Weights of a small transformer language model: 11 layers, width 512.
MLP neurons of a small language model. Each row is named by its layer, matrix (down: output weights) and neuron, and shows model dimensions 16-143. Each number is 200 + 40 x the weight over its row's rms, rounded and kept within 0 to 999. A neuron's up and down rows have the sign that makes its largest values positive.
A block is one neuron, or neurons of one layer that tend to fire together. Before each block is what it responds to, as a language model described it from the Wikipedia text at the highest values.

Capital A opening names and titles, especially Aa- names like Aabha, Aaran, Aandewiel; also the article a after as, is, or gave it.
L5.down119,163,148,226,231,166,214,228,162,230,225,129,295,199,254,161,218,144,238,173,194,198,214,187,185,224,221,230,245,306,135,132,211,206,231,188,211,161,290,235,254,162,253,229,204,267,175,188,132,166,243,214,209,261,194,208,151,261,253,141,227,212,190,228,185,209,203,175,238,194,134,251,167,232,268,224,186,199,217,156,217,208,180,222,160,119,159,199,182,194,113,210,141,290,228,240,213,272,218,201,183,205,195,120,256,189,215,216,236,243,260,196,206,296,184,186,244,171,134,258,284,241,139,185,155,199,199,181,234
L5.down329,115,277,212,179,153,202,171,223,172,222,103,74,171,207,226,227,258,189,262,175,189,202,187,225,183,215,177,180,281,200,211,242,194,204,207,198,195,213,264,175,225,173,200,216,140,215,170,223,168,106,263,262,155,211,229,110,249,209,195,185,154,221,133,223,249,191,206,213,124,185,172,161,145,213,147,152,210,210,173,164,214,167,221,251,167,183,259,168,151,170,240,192,228,233,265,246,149,261,148,185,280,176,142,142,194,232,224,228,196,233,195,221,163,187,190,238,265,278,292,274,144,207,212,236,176,239,153,220
L5.down544,129,233,153,212,132,139,222,144,235,179,159,175,208,186,182,273,180,183,233,208,153,242,266,208,265,145,203,137,256,191,209,214,208,227,244,246,139,152,203,264,196,221,193,195,222,269,205,186,148,207,222,214,259,226,339,156,162,180,135,184,189,195,208,190,241,215,163,270,182,109,236,205,219,319,196,185,185,229,228,176,209,189,200,246,236,163,242,239,177,178,173,198,225,163,261,180,194,152,246,237,179,196,225,264,172,151,210,250,212,185,242,237,225,178,209,222,262,153,277,156,164,141,173,219,143,179,144,159
L5.down618,96,272,134,295,221,163,196,194,211,167,236,265,197,183,225,268,161,216,170,199,190,196,234,212,176,196,206,197,171,156,158,205,175,205,144,220,142,247,206,270,185,221,204,239,202,205,150,180,154,281,228,234,197,221,188,283,231,220,171,165,162,213,171,189,232,193,231,194,217,267,175,182,293,204,189,164,227,173,163,143,242,199,163,138,216,235,192,183,203,253,223,159,221,179,260,256,299,223,200,219,245,210,200,185,251,241,201,185,159,177,192,237,158,233,246,177,243,188,198,159,193,157,158,219,152,247,183,235
L5.down718,174,203,189,153,113,191,170,174,249,177,180,194,244,213,163,172,170,168,131,99,221,274,238,191,244,177,206,199,237,201,134,240,217,207,168,162,188,233,154,223,181,231,188,221,204,152,209,235,282,121,208,258,185,205,211,189,215,214,123,172,270,235,190,164,209,249,208,243,206,168,164,245,160,227,143,220,253,185,231,178,171,134,267,257,212,177,275,152,193,117,252,165,219,221,236,185,208,199,145,120,216,177,157,153,156,219,206,190,166,204,169,172,191,234,165,220,151,193,193,231,209,160,274,286,191,264,228,184
L5.down1021,241,208,178,246,87,183,217,131,221,178,185,248,197,252,235,192,210,281,214,242,168,205,186,214,195,199,185,153,225,144,179,226,173,214,181,246,206,115,226,326,172,178,186,227,142,238,209,252,159,174,220,264,170,214,196,238,239,211,168,236,191,204,175,250,185,190,192,323,182,232,215,229,246,168,271,155,121,283,253,215,225,202,218,249,227,159,185,274,195,182,228,131,164,241,208,193,280,244,176,178,164,258,153,189,156,174,178,206,173,152,205,230,166,175,190,202,132,266,188,152,199,194,171,174,277,130,154,153
L5.down1281,244,263,128,227,202,203,222,223,224,181,172,236,250,214,202,173,242,156,166,210,134,190,192,195,162,185,182,218,198,158,175,157,266,247,231,183,171,230,226,248,219,154,275,224,160,208,225,207,207,166,221,269,187,208,195,229,187,208,164,178,218,220,195,257,261,200,226,178,185,266,174,252,160,232,164,229,248,177,219,106,213,118,220,224,222,215,254,299,207,201,216,168,193,203,251,214,176,257,147,210,250,182,118,255,233,234,222,255,189,216,179,207,199,152,261,205,189,238,180,229,201,189,260,196,129,250,168,190
L5.down1338,191,223,118,206,176,172,174,132,138,223,192,257,273,128,212,211,243,202,206,197,132,215,222,263,244,226,175,167,190,193,269,169,180,196,202,228,242,135,177,158,214,193,209,216,217,248,213,235,174,189,266,171,171,270,450,160,205,255,156,185,225,248,177,222,234,220,221,200,192,210,226,201,150,267,189,182,174,255,257,168,215,169,195,227,238,183,179,208,214,213,228,199,228,145,258,227,168,156,265,232,278,277,120,223,155,207,226,209,201,243,222,219,192,156,180,223,231,118,227,174,161,133,177,213,169,209,162,203

Connecting tokens mid-sentence: hyphens in number compounds (three-run, one-year), "by" introducing means or agent or time, and clause-joining commas.
L7.down636,292,195,155,217,149,220,171,247,165,193,185,214,182,117,183,232,275,214,180,227,174,249,222,268,220,141,179,153,243,208,221,167,199,154,283,218,282,214,143,178,208,257,161,191,155,160,172,179,143,185,228,201,118,215,242,192,242,305,155,147,210,270,208,272,227,173,206,224,252,133,206,153,220,207,176,174,185,181,212,181,175,161,201,237,135,290,175,147,241,130,215,125,210,192,180,261,150,217,177,145,189,226,259,268,209,209,206,288,171,201,158,254,195,138,241,144,190,160,196,187,154,248,178,208,233,251,196,209

Indefinite article a/an (sometimes one or a number) after is/was, as or a comma, opening a defining noun phrase: "is a historical museum", "was an act".
L2.down480,185,221,163,253,192,305,223,143,195,145,142,308,175,139,191,205,192,224,217,202,204,126,174,179,240,216,197,204,192,114,202,138,207,192,209,191,268,167,246,214,215,176,201,170,243,183,155,214,174,177,215,180,219,213,169,153,198,193,139,198,187,217,194,201,308,125,144,186,227,187,203,274,263,284,203,180,201,236,248,173,154,94,165,191,145,178,192,150,230,198,213,154,211,143,274,256,153,184,236,217,180,262,151,192,221,188,146,288,242,177,135,253,206,146,225,176,215,192,201,201,235,209,144,199,207,225,183,231
L2.down608,188,199,183,131,178,194,251,190,225,233,134,169,236,207,175,274,202,211,286,213,201,126,173,166,197,238,276,180,157,215,255,186,249,216,211,136,158,168,224,241,197,167,198,255,211,190,128,209,194,199,182,167,228,142,203,187,116,213,116,154,156,157,98,183,240,247,201,184,183,186,147,160,227,157,247,167,229,183,198,164,208,243,168,137,252,212,189,155,193,174,164,201,90,192,217,254,224,234,172,239,198,258,231,177,195,190,149,128,187,260,208,195,231,173,247,229,278,183,161,201,211,174,231,236,199,166,229,223
L2.down712,261,199,219,160,278,216,201,58,246,198,141,255,215,170,173,220,192,155,220,221,157,180,158,174,209,211,189,171,190,144,185,205,210,157,199,153,174,184,217,186,185,118,167,203,263,186,220,247,186,325,197,217,216,195,176,181,272,203,158,170,186,169,190,237,219,94,155,172,144,175,201,168,181,202,268,234,223,218,196,213,186,225,192,167,277,220,194,174,183,243,169,174,220,232,269,221,207,196,304,235,151,224,198,227,229,225,162,205,198,232,144,233,223,227,211,199,280,187,198,129,214,222,291,227,249,210,111,220
L2.down780,193,241,209,153,202,238,187,171,211,141,206,225,188,173,213,195,260,206,216,175,223,161,149,223,164,249,216,214,173,218,220,160,228,136,243,316,149,153,189,227,179,187,162,200,183,184,219,202,213,209,190,230,196,217,208,215,225,228,222,218,219,223,235,171,253,185,171,174,193,167,186,218,226,299,203,171,210,297,193,151,205,163,196,212,208,201,164,234,183,168,165,178,230,197,237,224,240,173,170,202,176,210,169,185,175,184,250,230,237,204,249,236,174,163,187,254,255,247,190,178,175,198,232,208,188,253,143,192
L2.down1046,163,271,181,294,204,263,154,189,201,128,249,209,177,212,244,235,182,206,186,222,153,228,199,175,208,225,258,195,204,236,87,170,255,171,218,188,214,311,217,178,201,203,316,195,274,204,184,185,172,263,268,241,270,180,186,180,191,301,200,193,269,218,130,205,225,214,176,187,192,193,207,260,243,252,261,177,279,207,183,231,251,205,177,219,235,276,247,117,232,118,227,126,209,211,248,187,252,187,224,160,249,136,186,177,252,131,192,158,122,250,197,258,175,236,188,177,249,231,224,112,184,249,194,255,179,276,272,227
L2.down1235,283,201,145,215,231,185,149,194,218,170,142,293,194,262,155,166,172,139,216,251,106,151,163,223,166,218,214,186,196,199,177,218,178,154,149,204,227,185,250,173,251,304,202,136,233,219,165,184,187,183,187,153,168,140,129,202,276,181,192,198,180,196,190,218,132,256,180,131,194,179,272,288,201,175,295,227,208,237,177,196,169,137,218,188,142,159,127,141,215,219,160,158,206,193,164,185,157,196,244,209,147,156,151,246,188,226,212,209,211,233,195,200,185,216,256,243,195,223,232,231,241,217,208,211,224,273,169,183
L2.down1268,163,238,219,268,227,235,158,155,198,156,108,195,182,125,160,260,193,186,209,159,314,165,213,185,226,232,164,175,190,127,265,199,174,135,192,189,216,213,202,223,160,202,184,162,196,187,146,160,171,304,216,180,163,180,227,178,206,225,168,201,198,155,210,247,192,242,208,188,148,164,184,243,260,272,190,207,191,179,185,225,203,172,248,235,168,186,137,160,149,191,193,131,86,145,189,212,236,246,238,239,176,197,247,237,245,179,249,201,107,206,205,265,126,202,188,260,259,142,145,207,260,181,249,172,204,149,213,223
L2.down1282,148,205,158,170,176,190,179,121,176,208,137,263,197,117,227,236,201,156,216,184,62,172,117,212,223,185,191,154,210,221,251,172,253,203,225,266,126,125,222,200,200,189,200,199,205,220,210,181,235,238,157,259,216,253,231,181,188,180,162,171,191,156,269,242,232,231,164,178,200,200,174,219,189,252,177,199,244,207,213,199,166,112,185,179,231,179,185,178,203,195,206,206,276,150,313,251,236,181,212,243,196,220,162,229,127,176,220,183,184,244,234,218,190,154,217,213,234,159,184,195,185,130,179,197,195,194,154,236

The second (often final) digit of a multi-digit number, mostly in sports stats tables, e.g. 5|3 in goal counts, 7|2|8, 6|0 Minutes.
L2.down215,178,214,175,191,163,204,144,208,182,183,256,210,218,161,125,186,187,158,218,196,247,95,156,195,170,128,217,156,163,170,185,220,105,257,201,152,251,175,227,229,172,199,234,164,236,178,281,237,113,181,157,206,186,154,239,202,202,211,195,197,267,184,249,230,228,226,176,98,196,259,154,217,180,200,234,174,186,152,177,197,231,218,178,121,135,184,183,208,262,287,218,219,251,191,202,180,178,145,218,112,172,207,207,215,217,196,191,241,153,252,141,142,184,221,280,212,140,216,187,142,196,213,231,208,254,191,146,279
L2.down603,237,190,221,259,168,191,183,283,196,282,242,205,244,199,237,164,221,150,193,230,213,135,221,221,164,241,161,222,145,119,192,169,163,186,165,206,248,214,238,211,189,205,188,165,216,149,170,189,262,209,158,187,183,127,221,244,170,125,226,206,278,254,252,193,217,229,301,214,136,193,273,187,279,212,170,209,185,104,167,177,161,191,201,219,262,184,171,233,141,239,197,219,178,198,218,234,251,137,184,217,161,257,223,165,188,178,235,144,199,267,204,201,102,178,149,233,206,156,171,204,204,200,302,181,260,197,161,203
L2.down611,143,113,251,207,213,188,173,272,241,235,176,220,231,146,212,213,205,238,194,214,258,172,178,209,227,217,187,183,253,171,248,165,267,227,222,129,225,157,190,182,121,179,162,205,265,155,221,120,197,192,205,222,229,309,274,204,254,247,169,214,190,226,224,154,169,198,249,177,219,152,227,164,193,233,218,282,207,195,178,202,223,238,162,187,147,231,213,199,180,191,270,244,125,157,212,234,183,195,221,266,198,249,258,180,202,224,199,160,184,218,171,154,140,152,195,197,185,125,237,242,200,224,214,202,224,268,175,265
L2.down616,143,172,207,153,200,258,134,239,181,222,247,198,238,143,194,162,278,156,173,189,188,110,201,233,191,264,160,208,163,164,247,217,176,189,203,196,174,255,185,187,273,182,188,195,258,127,137,228,145,190,162,174,187,166,244,213,208,256,179,213,198,222,249,164,224,228,266,163,169,148,282,164,232,164,182,222,210,124,191,205,151,258,172,217,203,215,212,235,195,223,225,267,178,175,240,211,236,129,240,219,200,198,211,120,214,228,194,191,186,300,151,162,93,178,165,212,208,174,185,124,192,245,284,200,237,195,172,248
L2.down1068,165,144,196,231,199,202,190,248,256,226,239,239,213,133,135,196,223,192,202,182,350,160,207,171,207,165,139,252,223,163,215,211,283,278,225,151,176,230,183,218,149,209,258,248,234,183,207,231,142,164,166,226,209,239,201,167,288,213,202,190,157,179,217,146,203,178,282,252,218,186,270,197,173,210,225,194,167,189,190,216,164,244,190,188,152,234,183,162,242,234,215,201,215,167,243,180,189,246,171,226,185,297,229,240,205,201,223,189,158,167,212,110,190,229,197,245,252,191,195,154,268,156,223,196,234,207,183,182
L2.down1240,167,275,159,260,184,235,175,186,257,227,293,233,239,203,185,191,276,230,226,256,241,164,145,282,186,227,251,226,219,160,253,238,231,225,244,195,210,255,162,213,210,216,194,168,158,212,224,258,204,189,154,161,247,225,213,195,200,212,227,218,244,157,236,158,188,225,206,224,267,224,244,225,175,161,175,188,192,224,252,111,179,196,154,134,232,148,113,161,143,204,197,178,182,151,231,180,182,231,212,209,229,225,175,230,163,273,174,218,196,154,215,155,148,214,130,225,182,157,191,177,204,150,214,172,220,270,188,142
L2.down1251,169,267,230,250,243,210,153,243,215,225,230,220,173,209,207,197,208,233,196,111,276,142,205,255,201,209,230,207,238,176,174,216,270,273,257,143,205,207,181,228,203,200,193,260,186,203,200,201,139,264,218,218,132,205,232,240,260,117,161,189,135,193,247,220,231,236,235,161,229,142,211,237,210,202,126,202,189,200,271,194,147,167,184,205,227,240,238,246,199,191,259,241,234,226,229,230,200,192,263,192,228,279,229,194,181,109,246,186,208,113,191,196,97,179,122,236,171,166,129,211,175,196,231,205,205,233,244,232
L2.down1260,248,184,244,129,140,156,202,199,169,236,235,141,153,182,207,198,260,245,188,177,220,197,152,173,205,222,169,141,214,166,226,202,158,203,191,183,265,152,229,171,208,238,147,197,208,268,218,177,196,194,214,163,197,268,185,185,249,177,214,219,199,161,213,189,265,193,230,137,312,175,291,152,227,250,192,188,169,170,146,200,166,266,196,245,234,208,167,243,227,207,101,242,131,125,208,182,222,173,204,242,250,238,93,184,156,187,215,216,190,180,222,182,307,174,264,117,178,235,264,150,155,240,235,232,198,169,237,210

Second or later digit of multi-digit numbers in statistics, especially sports league tables and census figures, e.g. the 8 in 48, the 6 in 1466.
L5.down26,157,194,220,265,241,204,147,215,270,215,192,229,210,200,216,234,150,182,195,200,163,142,180,213,196,172,206,174,191,238,193,219,238,196,181,189,200,217,236,242,103,210,153,238,232,232,218,196,168,208,179,208,135,146,420,167,199,151,221,177,267,196,223,157,195,234,116,182,227,248,166,278,197,112,171,143,177,237,205,182,204,209,213,217,117,176,222,171,208,116,208,85,252,193,199,236,197,256,227,199,239,221,183,161,164,207,230,226,187,244,177,186,236,256,204,250,254,209,199,214,197,266,198,221,175,228,149,185
L5.down194,236,127,211,222,161,132,119,245,200,178,257,181,228,186,275,176,236,200,135,169,287,236,196,263,179,234,211,121,222,226,175,164,182,172,210,210,237,168,125,255,153,257,192,199,208,128,152,212,135,218,193,250,223,209,484,190,198,233,248,164,125,168,242,186,232,184,190,184,234,246,215,186,235,208,194,229,200,235,255,240,180,228,210,273,207,192,190,231,218,258,224,201,160,178,153,219,198,221,169,281,186,246,253,204,173,126,120,186,202,163,214,257,177,156,256,200,219,181,173,147,161,295,176,129,130,208,101,212
L5.down223,185,169,228,247,228,230,144,265,211,219,223,211,190,287,200,222,202,147,244,151,259,157,156,196,222,170,125,196,193,164,205,212,240,168,173,224,256,242,191,194,147,227,205,224,182,186,266,220,144,216,150,228,171,238,356,178,199,187,251,126,238,189,238,158,277,169,235,222,248,143,184,211,247,198,202,202,179,142,175,161,271,250,133,182,230,230,186,118,195,182,200,203,214,165,180,206,205,202,189,191,162,307,250,152,208,144,196,208,197,198,229,171,177,203,217,213,191,212,199,142,192,258,178,125,229,290,129,172
L5.down272,219,207,225,168,199,188,203,183,247,159,213,165,109,198,119,192,200,263,209,120,232,185,256,201,237,253,161,200,200,237,198,234,197,219,180,197,241,288,235,177,197,207,137,201,193,194,252,222,200,144,111,177,203,225,370,179,195,154,220,141,225,198,287,197,111,257,201,174,200,204,215,226,167,187,222,145,278,187,166,218,182,219,224,183,171,226,239,159,199,248,135,109,180,169,161,179,148,204,256,236,273,240,207,197,94,271,179,267,222,190,285,211,237,204,262,153,204,204,212,208,214,233,121,184,239,207,114,216
L5.down509,207,158,212,176,218,189,111,201,201,220,230,217,266,196,196,182,144,116,216,136,220,161,217,202,213,169,261,199,159,253,209,183,213,195,245,235,197,183,180,265,211,191,203,214,201,229,213,237,172,199,219,188,211,167,474,220,159,219,222,154,154,163,203,195,201,217,225,276,196,216,166,179,228,215,196,210,216,157,240,224,198,251,190,266,197,205,105,232,218,272,183,141,210,213,186,210,199,188,129,221,209,262,179,156,213,182,160,294,230,175,154,208,208,146,184,245,258,192,182,188,185,273,178,200,226,275,150,210
L5.down510,153,147,108,157,239,203,179,256,193,190,285,198,226,251,151,179,268,260,220,172,224,135,158,263,217,163,165,187,168,213,206,210,172,146,184,220,206,224,193,236,166,174,201,236,255,191,232,212,186,177,249,193,208,202,345,210,179,143,176,193,133,206,282,254,249,165,242,167,140,266,171,307,206,174,222,212,234,194,144,303,197,219,168,183,211,184,211,206,182,196,160,167,187,123,176,206,233,167,136,223,182,298,270,195,198,220,209,237,156,139,204,262,250,181,238,188,249,204,233,203,226,231,151,167,202,222,164,219
L5.down914,156,178,137,199,221,162,155,191,183,162,177,253,156,215,256,254,157,179,226,183,221,140,188,202,125,221,215,223,187,246,213,134,214,135,128,236,251,208,235,225,246,177,202,203,198,177,199,249,124,196,209,190,121,241,348,189,162,198,197,156,241,155,222,206,254,166,235,204,182,188,180,163,215,155,186,190,216,206,173,145,207,181,183,201,216,176,194,174,154,228,202,170,180,173,174,205,233,160,195,190,152,171,166,230,210,200,240,201,255,183,150,174,241,201,145,215,193,189,248,178,157,200,133,156,173,214,132,165
L5.down915,132,249,251,221,195,125,135,235,223,215,165,237,179,183,178,184,177,174,243,164,196,243,165,185,149,232,203,175,156,167,208,154,209,191,190,225,185,226,181,242,245,178,196,216,211,202,195,238,146,263,243,230,179,169,275,116,250,142,197,79,226,193,139,185,266,239,142,178,232,146,258,207,224,107,184,166,222,201,244,165,171,178,234,214,284,179,243,188,133,157,198,173,186,211,228,246,213,204,202,174,276,197,180,169,233,208,281,220,220,232,239,182,197,198,244,241,168,253,115,214,171,205,220,180,162,194,162,184

The article "a" (sometimes "the") beginning a new noun phrase mid-sentence, after as, is, in or a comma, such as "as a consequence", "is a Chinese actress".
L7.down330,247,229,161,194,212,191,200,161,171,250,213,220,213,96,201,158,249,162,234,221,152,225,240,240,183,237,255,182,189,163,217,128,159,284,191,202,170,133,227,179,205,163,225,199,234,230,183,227,211,198,253,164,171,150,137,242,193,262,227,164,179,219,192,269,188,208,163,248,251,212,183,239,196,170,182,217,172,206,203,196,245,175,148,207,164,177,168,209,190,202,157,173,177,215,221,158,235,185,203,264,218,226,182,187,143,208,244,196,171,208,213,238,181,201,198,211,222,152,180,195,185,168,154,208,142,195,168,252

Country or state names completing a location (often after a comma, e.g. Boston, Massachusetts; Santiago, Chile), and last digits of numbers in tables or statistics (3:39, 360 ft).
L7.down1249,248,215,199,171,257,194,162,193,203,157,232,235,197,232,244,289,161,200,257,208,233,143,200,267,153,164,201,183,164,204,166,203,209,234,186,187,288,248,211,178,149,237,273,165,215,200,183,178,162,268,167,113,160,129,125,231,194,224,242,203,246,222,255,182,222,197,214,219,226,195,200,274,222,173,223,251,191,138,175,225,240,243,194,136,207,198,207,221,199,195,269,169,227,133,140,223,209,236,175,223,186,275,197,176,171,221,270,278,142,244,181,245,131,198,165,212,192,177,215,188,281,232,198,221,211,226,206,189

The preposition "by" right after a past participle naming who made something, as in directed by, written by, designed by, organised by. Weaker cases are other prepositions such as of, between, via.
L5.down27,232,221,207,246,187,200,244,174,211,209,168,190,218,162,241,200,261,194,189,224,235,186,158,243,156,177,166,215,161,190,170,162,232,161,206,192,228,212,267,171,294,196,237,182,230,215,247,140,241,213,212,159,223,171,219,202,206,202,159,155,283,123,178,189,179,213,131,89,140,120,82,169,145,186,163,220,241,233,155,217,199,193,218,132,177,164,168,266,119,162,204,252,229,230,165,154,203,188,211,247,180,189,211,195,180,248,188,257,181,177,184,275,162,205,204,166,174,247,174,151,249,185,193,171,186,116,196,169
L5.down255,196,245,207,244,180,223,170,214,199,153,188,225,229,212,197,92,105,219,156,111,207,238,247,198,212,160,316,171,208,207,220,188,168,237,239,197,177,216,175,228,210,233,185,197,133,233,281,217,252,193,180,199,169,213,91,197,180,247,200,222,256,107,253,293,166,223,211,234,296,154,221,123,116,236,196,189,251,178,226,180,160,208,217,138,253,229,266,196,162,146,149,211,194,160,141,188,230,196,247,164,243,208,172,168,222,213,239,167,207,228,188,209,169,222,250,114,205,265,240,194,147,233,215,218,175,210,217,181
L5.down492,250,165,282,253,167,188,250,191,182,149,147,165,210,225,197,233,179,228,201,111,237,216,151,140,260,231,232,211,196,173,176,193,164,186,184,159,214,294,221,222,230,286,202,262,241,235,191,194,172,195,228,317,195,225,31,246,201,247,257,187,124,187,224,185,159,188,169,170,193,140,259,231,173,241,131,226,295,205,150,209,223,190,214,175,232,241,268,145,226,176,213,255,195,180,242,188,259,216,205,196,185,198,268,185,189,195,178,253,181,219,314,161,278,242,247,120,189,189,121,150,194,200,173,175,244,204,253,210
L5.down548,188,266,210,240,233,185,236,203,222,93,176,115,244,216,281,186,168,228,218,234,241,201,202,145,148,200,195,190,253,250,297,232,229,264,279,155,201,172,212,151,226,280,159,116,195,291,223,153,225,193,186,196,176,220,206,249,253,192,308,239,256,121,164,221,178,201,162,167,220,193,149,140,130,191,177,228,214,199,196,191,203,164,240,191,250,166,245,254,207,158,228,241,238,250,225,232,202,207,211,186,170,228,185,229,191,178,183,191,213,239,217,131,201,203,222,208,187,226,155,195,204,243,217,133,242,174,290,142
L5.down823,152,171,154,200,186,245,238,174,202,220,259,298,207,215,89,205,234,144,184,132,204,187,214,229,195,152,258,149,216,206,163,175,145,259,213,163,173,191,209,187,217,179,194,164,232,199,246,203,168,150,237,157,258,132,197,198,166,224,168,190,178,224,179,244,173,198,209,258,219,187,177,142,162,210,257,225,175,198,146,204,167,181,162,273,227,154,207,226,221,192,167,210,192,311,292,150,206,159,208,199,233,247,228,233,282,220,211,164,151,183,251,205,198,245,165,203,184,200,115,141,188,220,140,201,196,214,241,138
L5.down855,184,191,231,229,221,190,211,175,206,189,229,157,180,237,181,236,251,232,131,149,270,248,303,153,239,241,240,249,129,171,247,153,177,274,232,232,258,182,165,239,193,225,226,204,272,221,180,219,209,157,114,299,234,170,105,268,208,211,182,201,223,193,264,216,217,230,242,213,219,209,166,214,243,185,132,172,176,179,257,185,254,174,198,242,187,263,227,188,205,121,156,187,226,195,205,218,194,241,143,188,127,220,216,133,164,169,288,217,196,181,166,231,225,214,84,132,159,270,223,183,204,231,166,115,194,179,224,234
L5.down1075,177,229,249,233,271,203,197,217,214,150,229,203,200,185,230,164,149,170,260,194,224,182,168,169,255,194,203,281,177,206,199,196,201,270,233,196,174,171,193,225,180,165,160,165,150,183,213,221,193,242,177,227,186,152,151,261,239,138,133,188,199,136,206,263,237,201,231,164,223,154,172,235,138,195,234,199,227,130,163,165,297,218,291,226,212,195,254,143,209,201,224,300,175,268,109,165,299,245,266,199,219,252,148,191,214,219,214,225,176,201,213,144,195,190,188,203,249,241,177,151,162,200,193,146,194,148,229,175
L5.down1106,206,164,220,138,245,244,130,237,184,185,165,193,283,182,174,128,263,166,174,177,238,222,209,265,158,196,164,280,238,191,232,189,161,192,246,226,164,230,206,208,198,140,136,245,195,144,227,202,259,202,262,200,237,157,210,200,246,182,169,274,194,204,107,177,211,211,205,254,195,196,138,222,249,202,179,194,241,248,268,147,252,219,114,193,190,127,163,192,160,170,178,205,246,244,139,156,235,237,262,182,246,218,208,209,200,179,197,157,220,213,191,169,165,215,247,145,169,197,176,194,180,197,149,216,201,179,192,236

The word "by" after a verb or noun, marking agent, means, amount or time: "described by", "increases by", "by 2015"; also with, between, on.
L2.down26,237,185,133,188,161,149,212,228,216,199,209,235,163,147,157,159,135,228,143,200,206,149,280,217,172,88,208,190,125,217,190,167,214,161,232,165,172,243,218,211,225,123,128,195,189,123,176,199,195,150,188,255,205,256,197,221,171,296,268,246,269,228,163,149,178,260,220,221,186,226,162,217,238,268,107,120,177,199,255,179,187,223,219,274,133,163,239,251,221,243,214,213,219,150,238,201,243,222,154,195,163,250,179,156,152,127,186,116,105,172,177,179,188,200,252,207,99,183,178,197,222,189,251,164,295,248,179,221
L2.down131,174,244,221,254,272,217,240,197,133,251,218,201,193,220,178,192,139,159,198,260,177,184,172,215,170,192,189,252,267,143,197,215,162,220,229,203,219,209,254,220,130,208,178,165,270,197,167,194,260,210,244,260,214,184,181,214,193,229,169,217,219,203,210,239,190,214,342,216,187,182,179,254,210,214,263,277,200,192,171,164,236,252,242,193,209,193,221,180,178,201,173,170,193,203,179,223,192,230,187,229,175,144,186,234,232,209,167,248,265,249,192,229,267,165,201,129,223,190,101,244,225,208,164,181,178,143,147,242
L2.down321,235,161,150,188,179,247,206,278,184,253,212,156,130,122,157,167,233,173,230,126,165,237,115,175,223,182,172,223,123,245,243,149,197,170,190,147,238,206,228,176,142,186,184,170,236,167,156,244,171,144,251,196,100,210,137,261,260,245,205,139,197,149,216,184,214,272,221,141,176,215,259,88,160,255,195,164,229,217,159,142,201,189,308,201,171,163,213,213,181,197,195,222,280,115,184,223,210,253,228,248,220,215,164,212,206,257,252,228,161,151,198,198,150,150,176,247,240,187,187,164,175,228,214,160,147,253,161,274
L2.down397,205,186,168,226,231,235,171,159,148,169,153,210,171,240,209,89,217,246,173,148,184,246,194,182,201,140,162,221,210,239,220,188,184,242,164,254,238,241,238,183,196,182,195,274,122,188,277,204,173,132,199,210,188,169,270,219,182,170,201,223,205,139,306,199,222,232,132,174,258,154,187,275,155,185,162,213,202,155,136,171,203,219,209,268,154,217,221,226,249,250,252,231,152,191,160,227,154,170,250,259,229,192,164,144,175,162,233,164,209,158,236,184,130,193,200,221,172,250,162,186,144,217,182,242,234,244,202,203
L2.down575,193,233,178,185,230,160,137,174,212,149,195,111,252,161,191,200,259,260,272,258,220,212,174,248,212,197,129,204,194,184,195,270,176,256,164,237,220,189,181,260,167,176,180,223,205,213,292,212,144,270,203,219,251,204,237,194,234,174,212,169,216,143,199,207,264,227,180,243,121,140,165,229,180,162,216,174,210,207,159,164,201,220,180,220,202,190,186,199,228,197,202,242,195,198,213,251,197,222,219,249,170,230,206,198,203,211,194,182,249,205,277,158,244,254,177,196,217,206,158,167,182,179,195,210,172,204,213,185
L2.down731,195,153,261,239,212,200,239,215,217,248,286,170,199,210,233,176,176,204,236,178,233,172,229,199,175,255,170,217,216,179,227,207,222,265,129,161,190,188,222,228,161,199,179,189,210,190,214,159,125,223,264,206,204,213,226,213,253,159,245,172,140,173,153,194,243,151,166,214,209,206,185,221,208,202,210,143,143,213,196,210,235,167,224,217,166,207,117,166,128,217,151,275,233,188,230,225,194,158,235,204,201,249,172,231,248,212,236,214,252,190,247,216,218,181,223,166,251,221,202,152,212,157,166,160,245,268,232,157
L2.down993,180,263,195,147,186,254,158,161,229,265,142,212,144,224,225,204,212,204,256,180,89,172,148,141,193,153,241,212,236,209,277,142,111,202,166,197,223,158,100,211,150,152,202,181,166,224,164,197,191,223,186,181,195,157,221,189,188,149,171,227,218,165,192,174,259,234,246,187,172,268,230,157,179,183,204,169,152,160,168,216,160,182,211,271,150,225,132,245,192,195,200,161,143,219,186,201,281,162,171,223,188,238,120,215,182,221,191,182,236,210,206,131,216,131,241,221,269,189,148,129,147,186,193,222,189,246,194,190
L2.down1206,219,231,243,187,190,251,183,249,234,155,229,260,245,244,217,158,186,252,265,190,183,211,208,200,253,199,228,116,229,247,194,152,259,200,191,155,288,206,116,232,203,184,218,265,191,178,231,219,224,199,252,228,193,277,244,225,189,208,171,218,166,183,247,193,206,250,200,121,255,232,184,210,168,152,193,268,156,172,237,149,167,148,194,187,151,232,228,282,181,148,106,211,167,179,193,165,176,144,208,278,142,224,207,186,181,276,153,224,195,197,203,152,330,191,301,243,157,184,134,267,200,182,169,170,211,201,208,252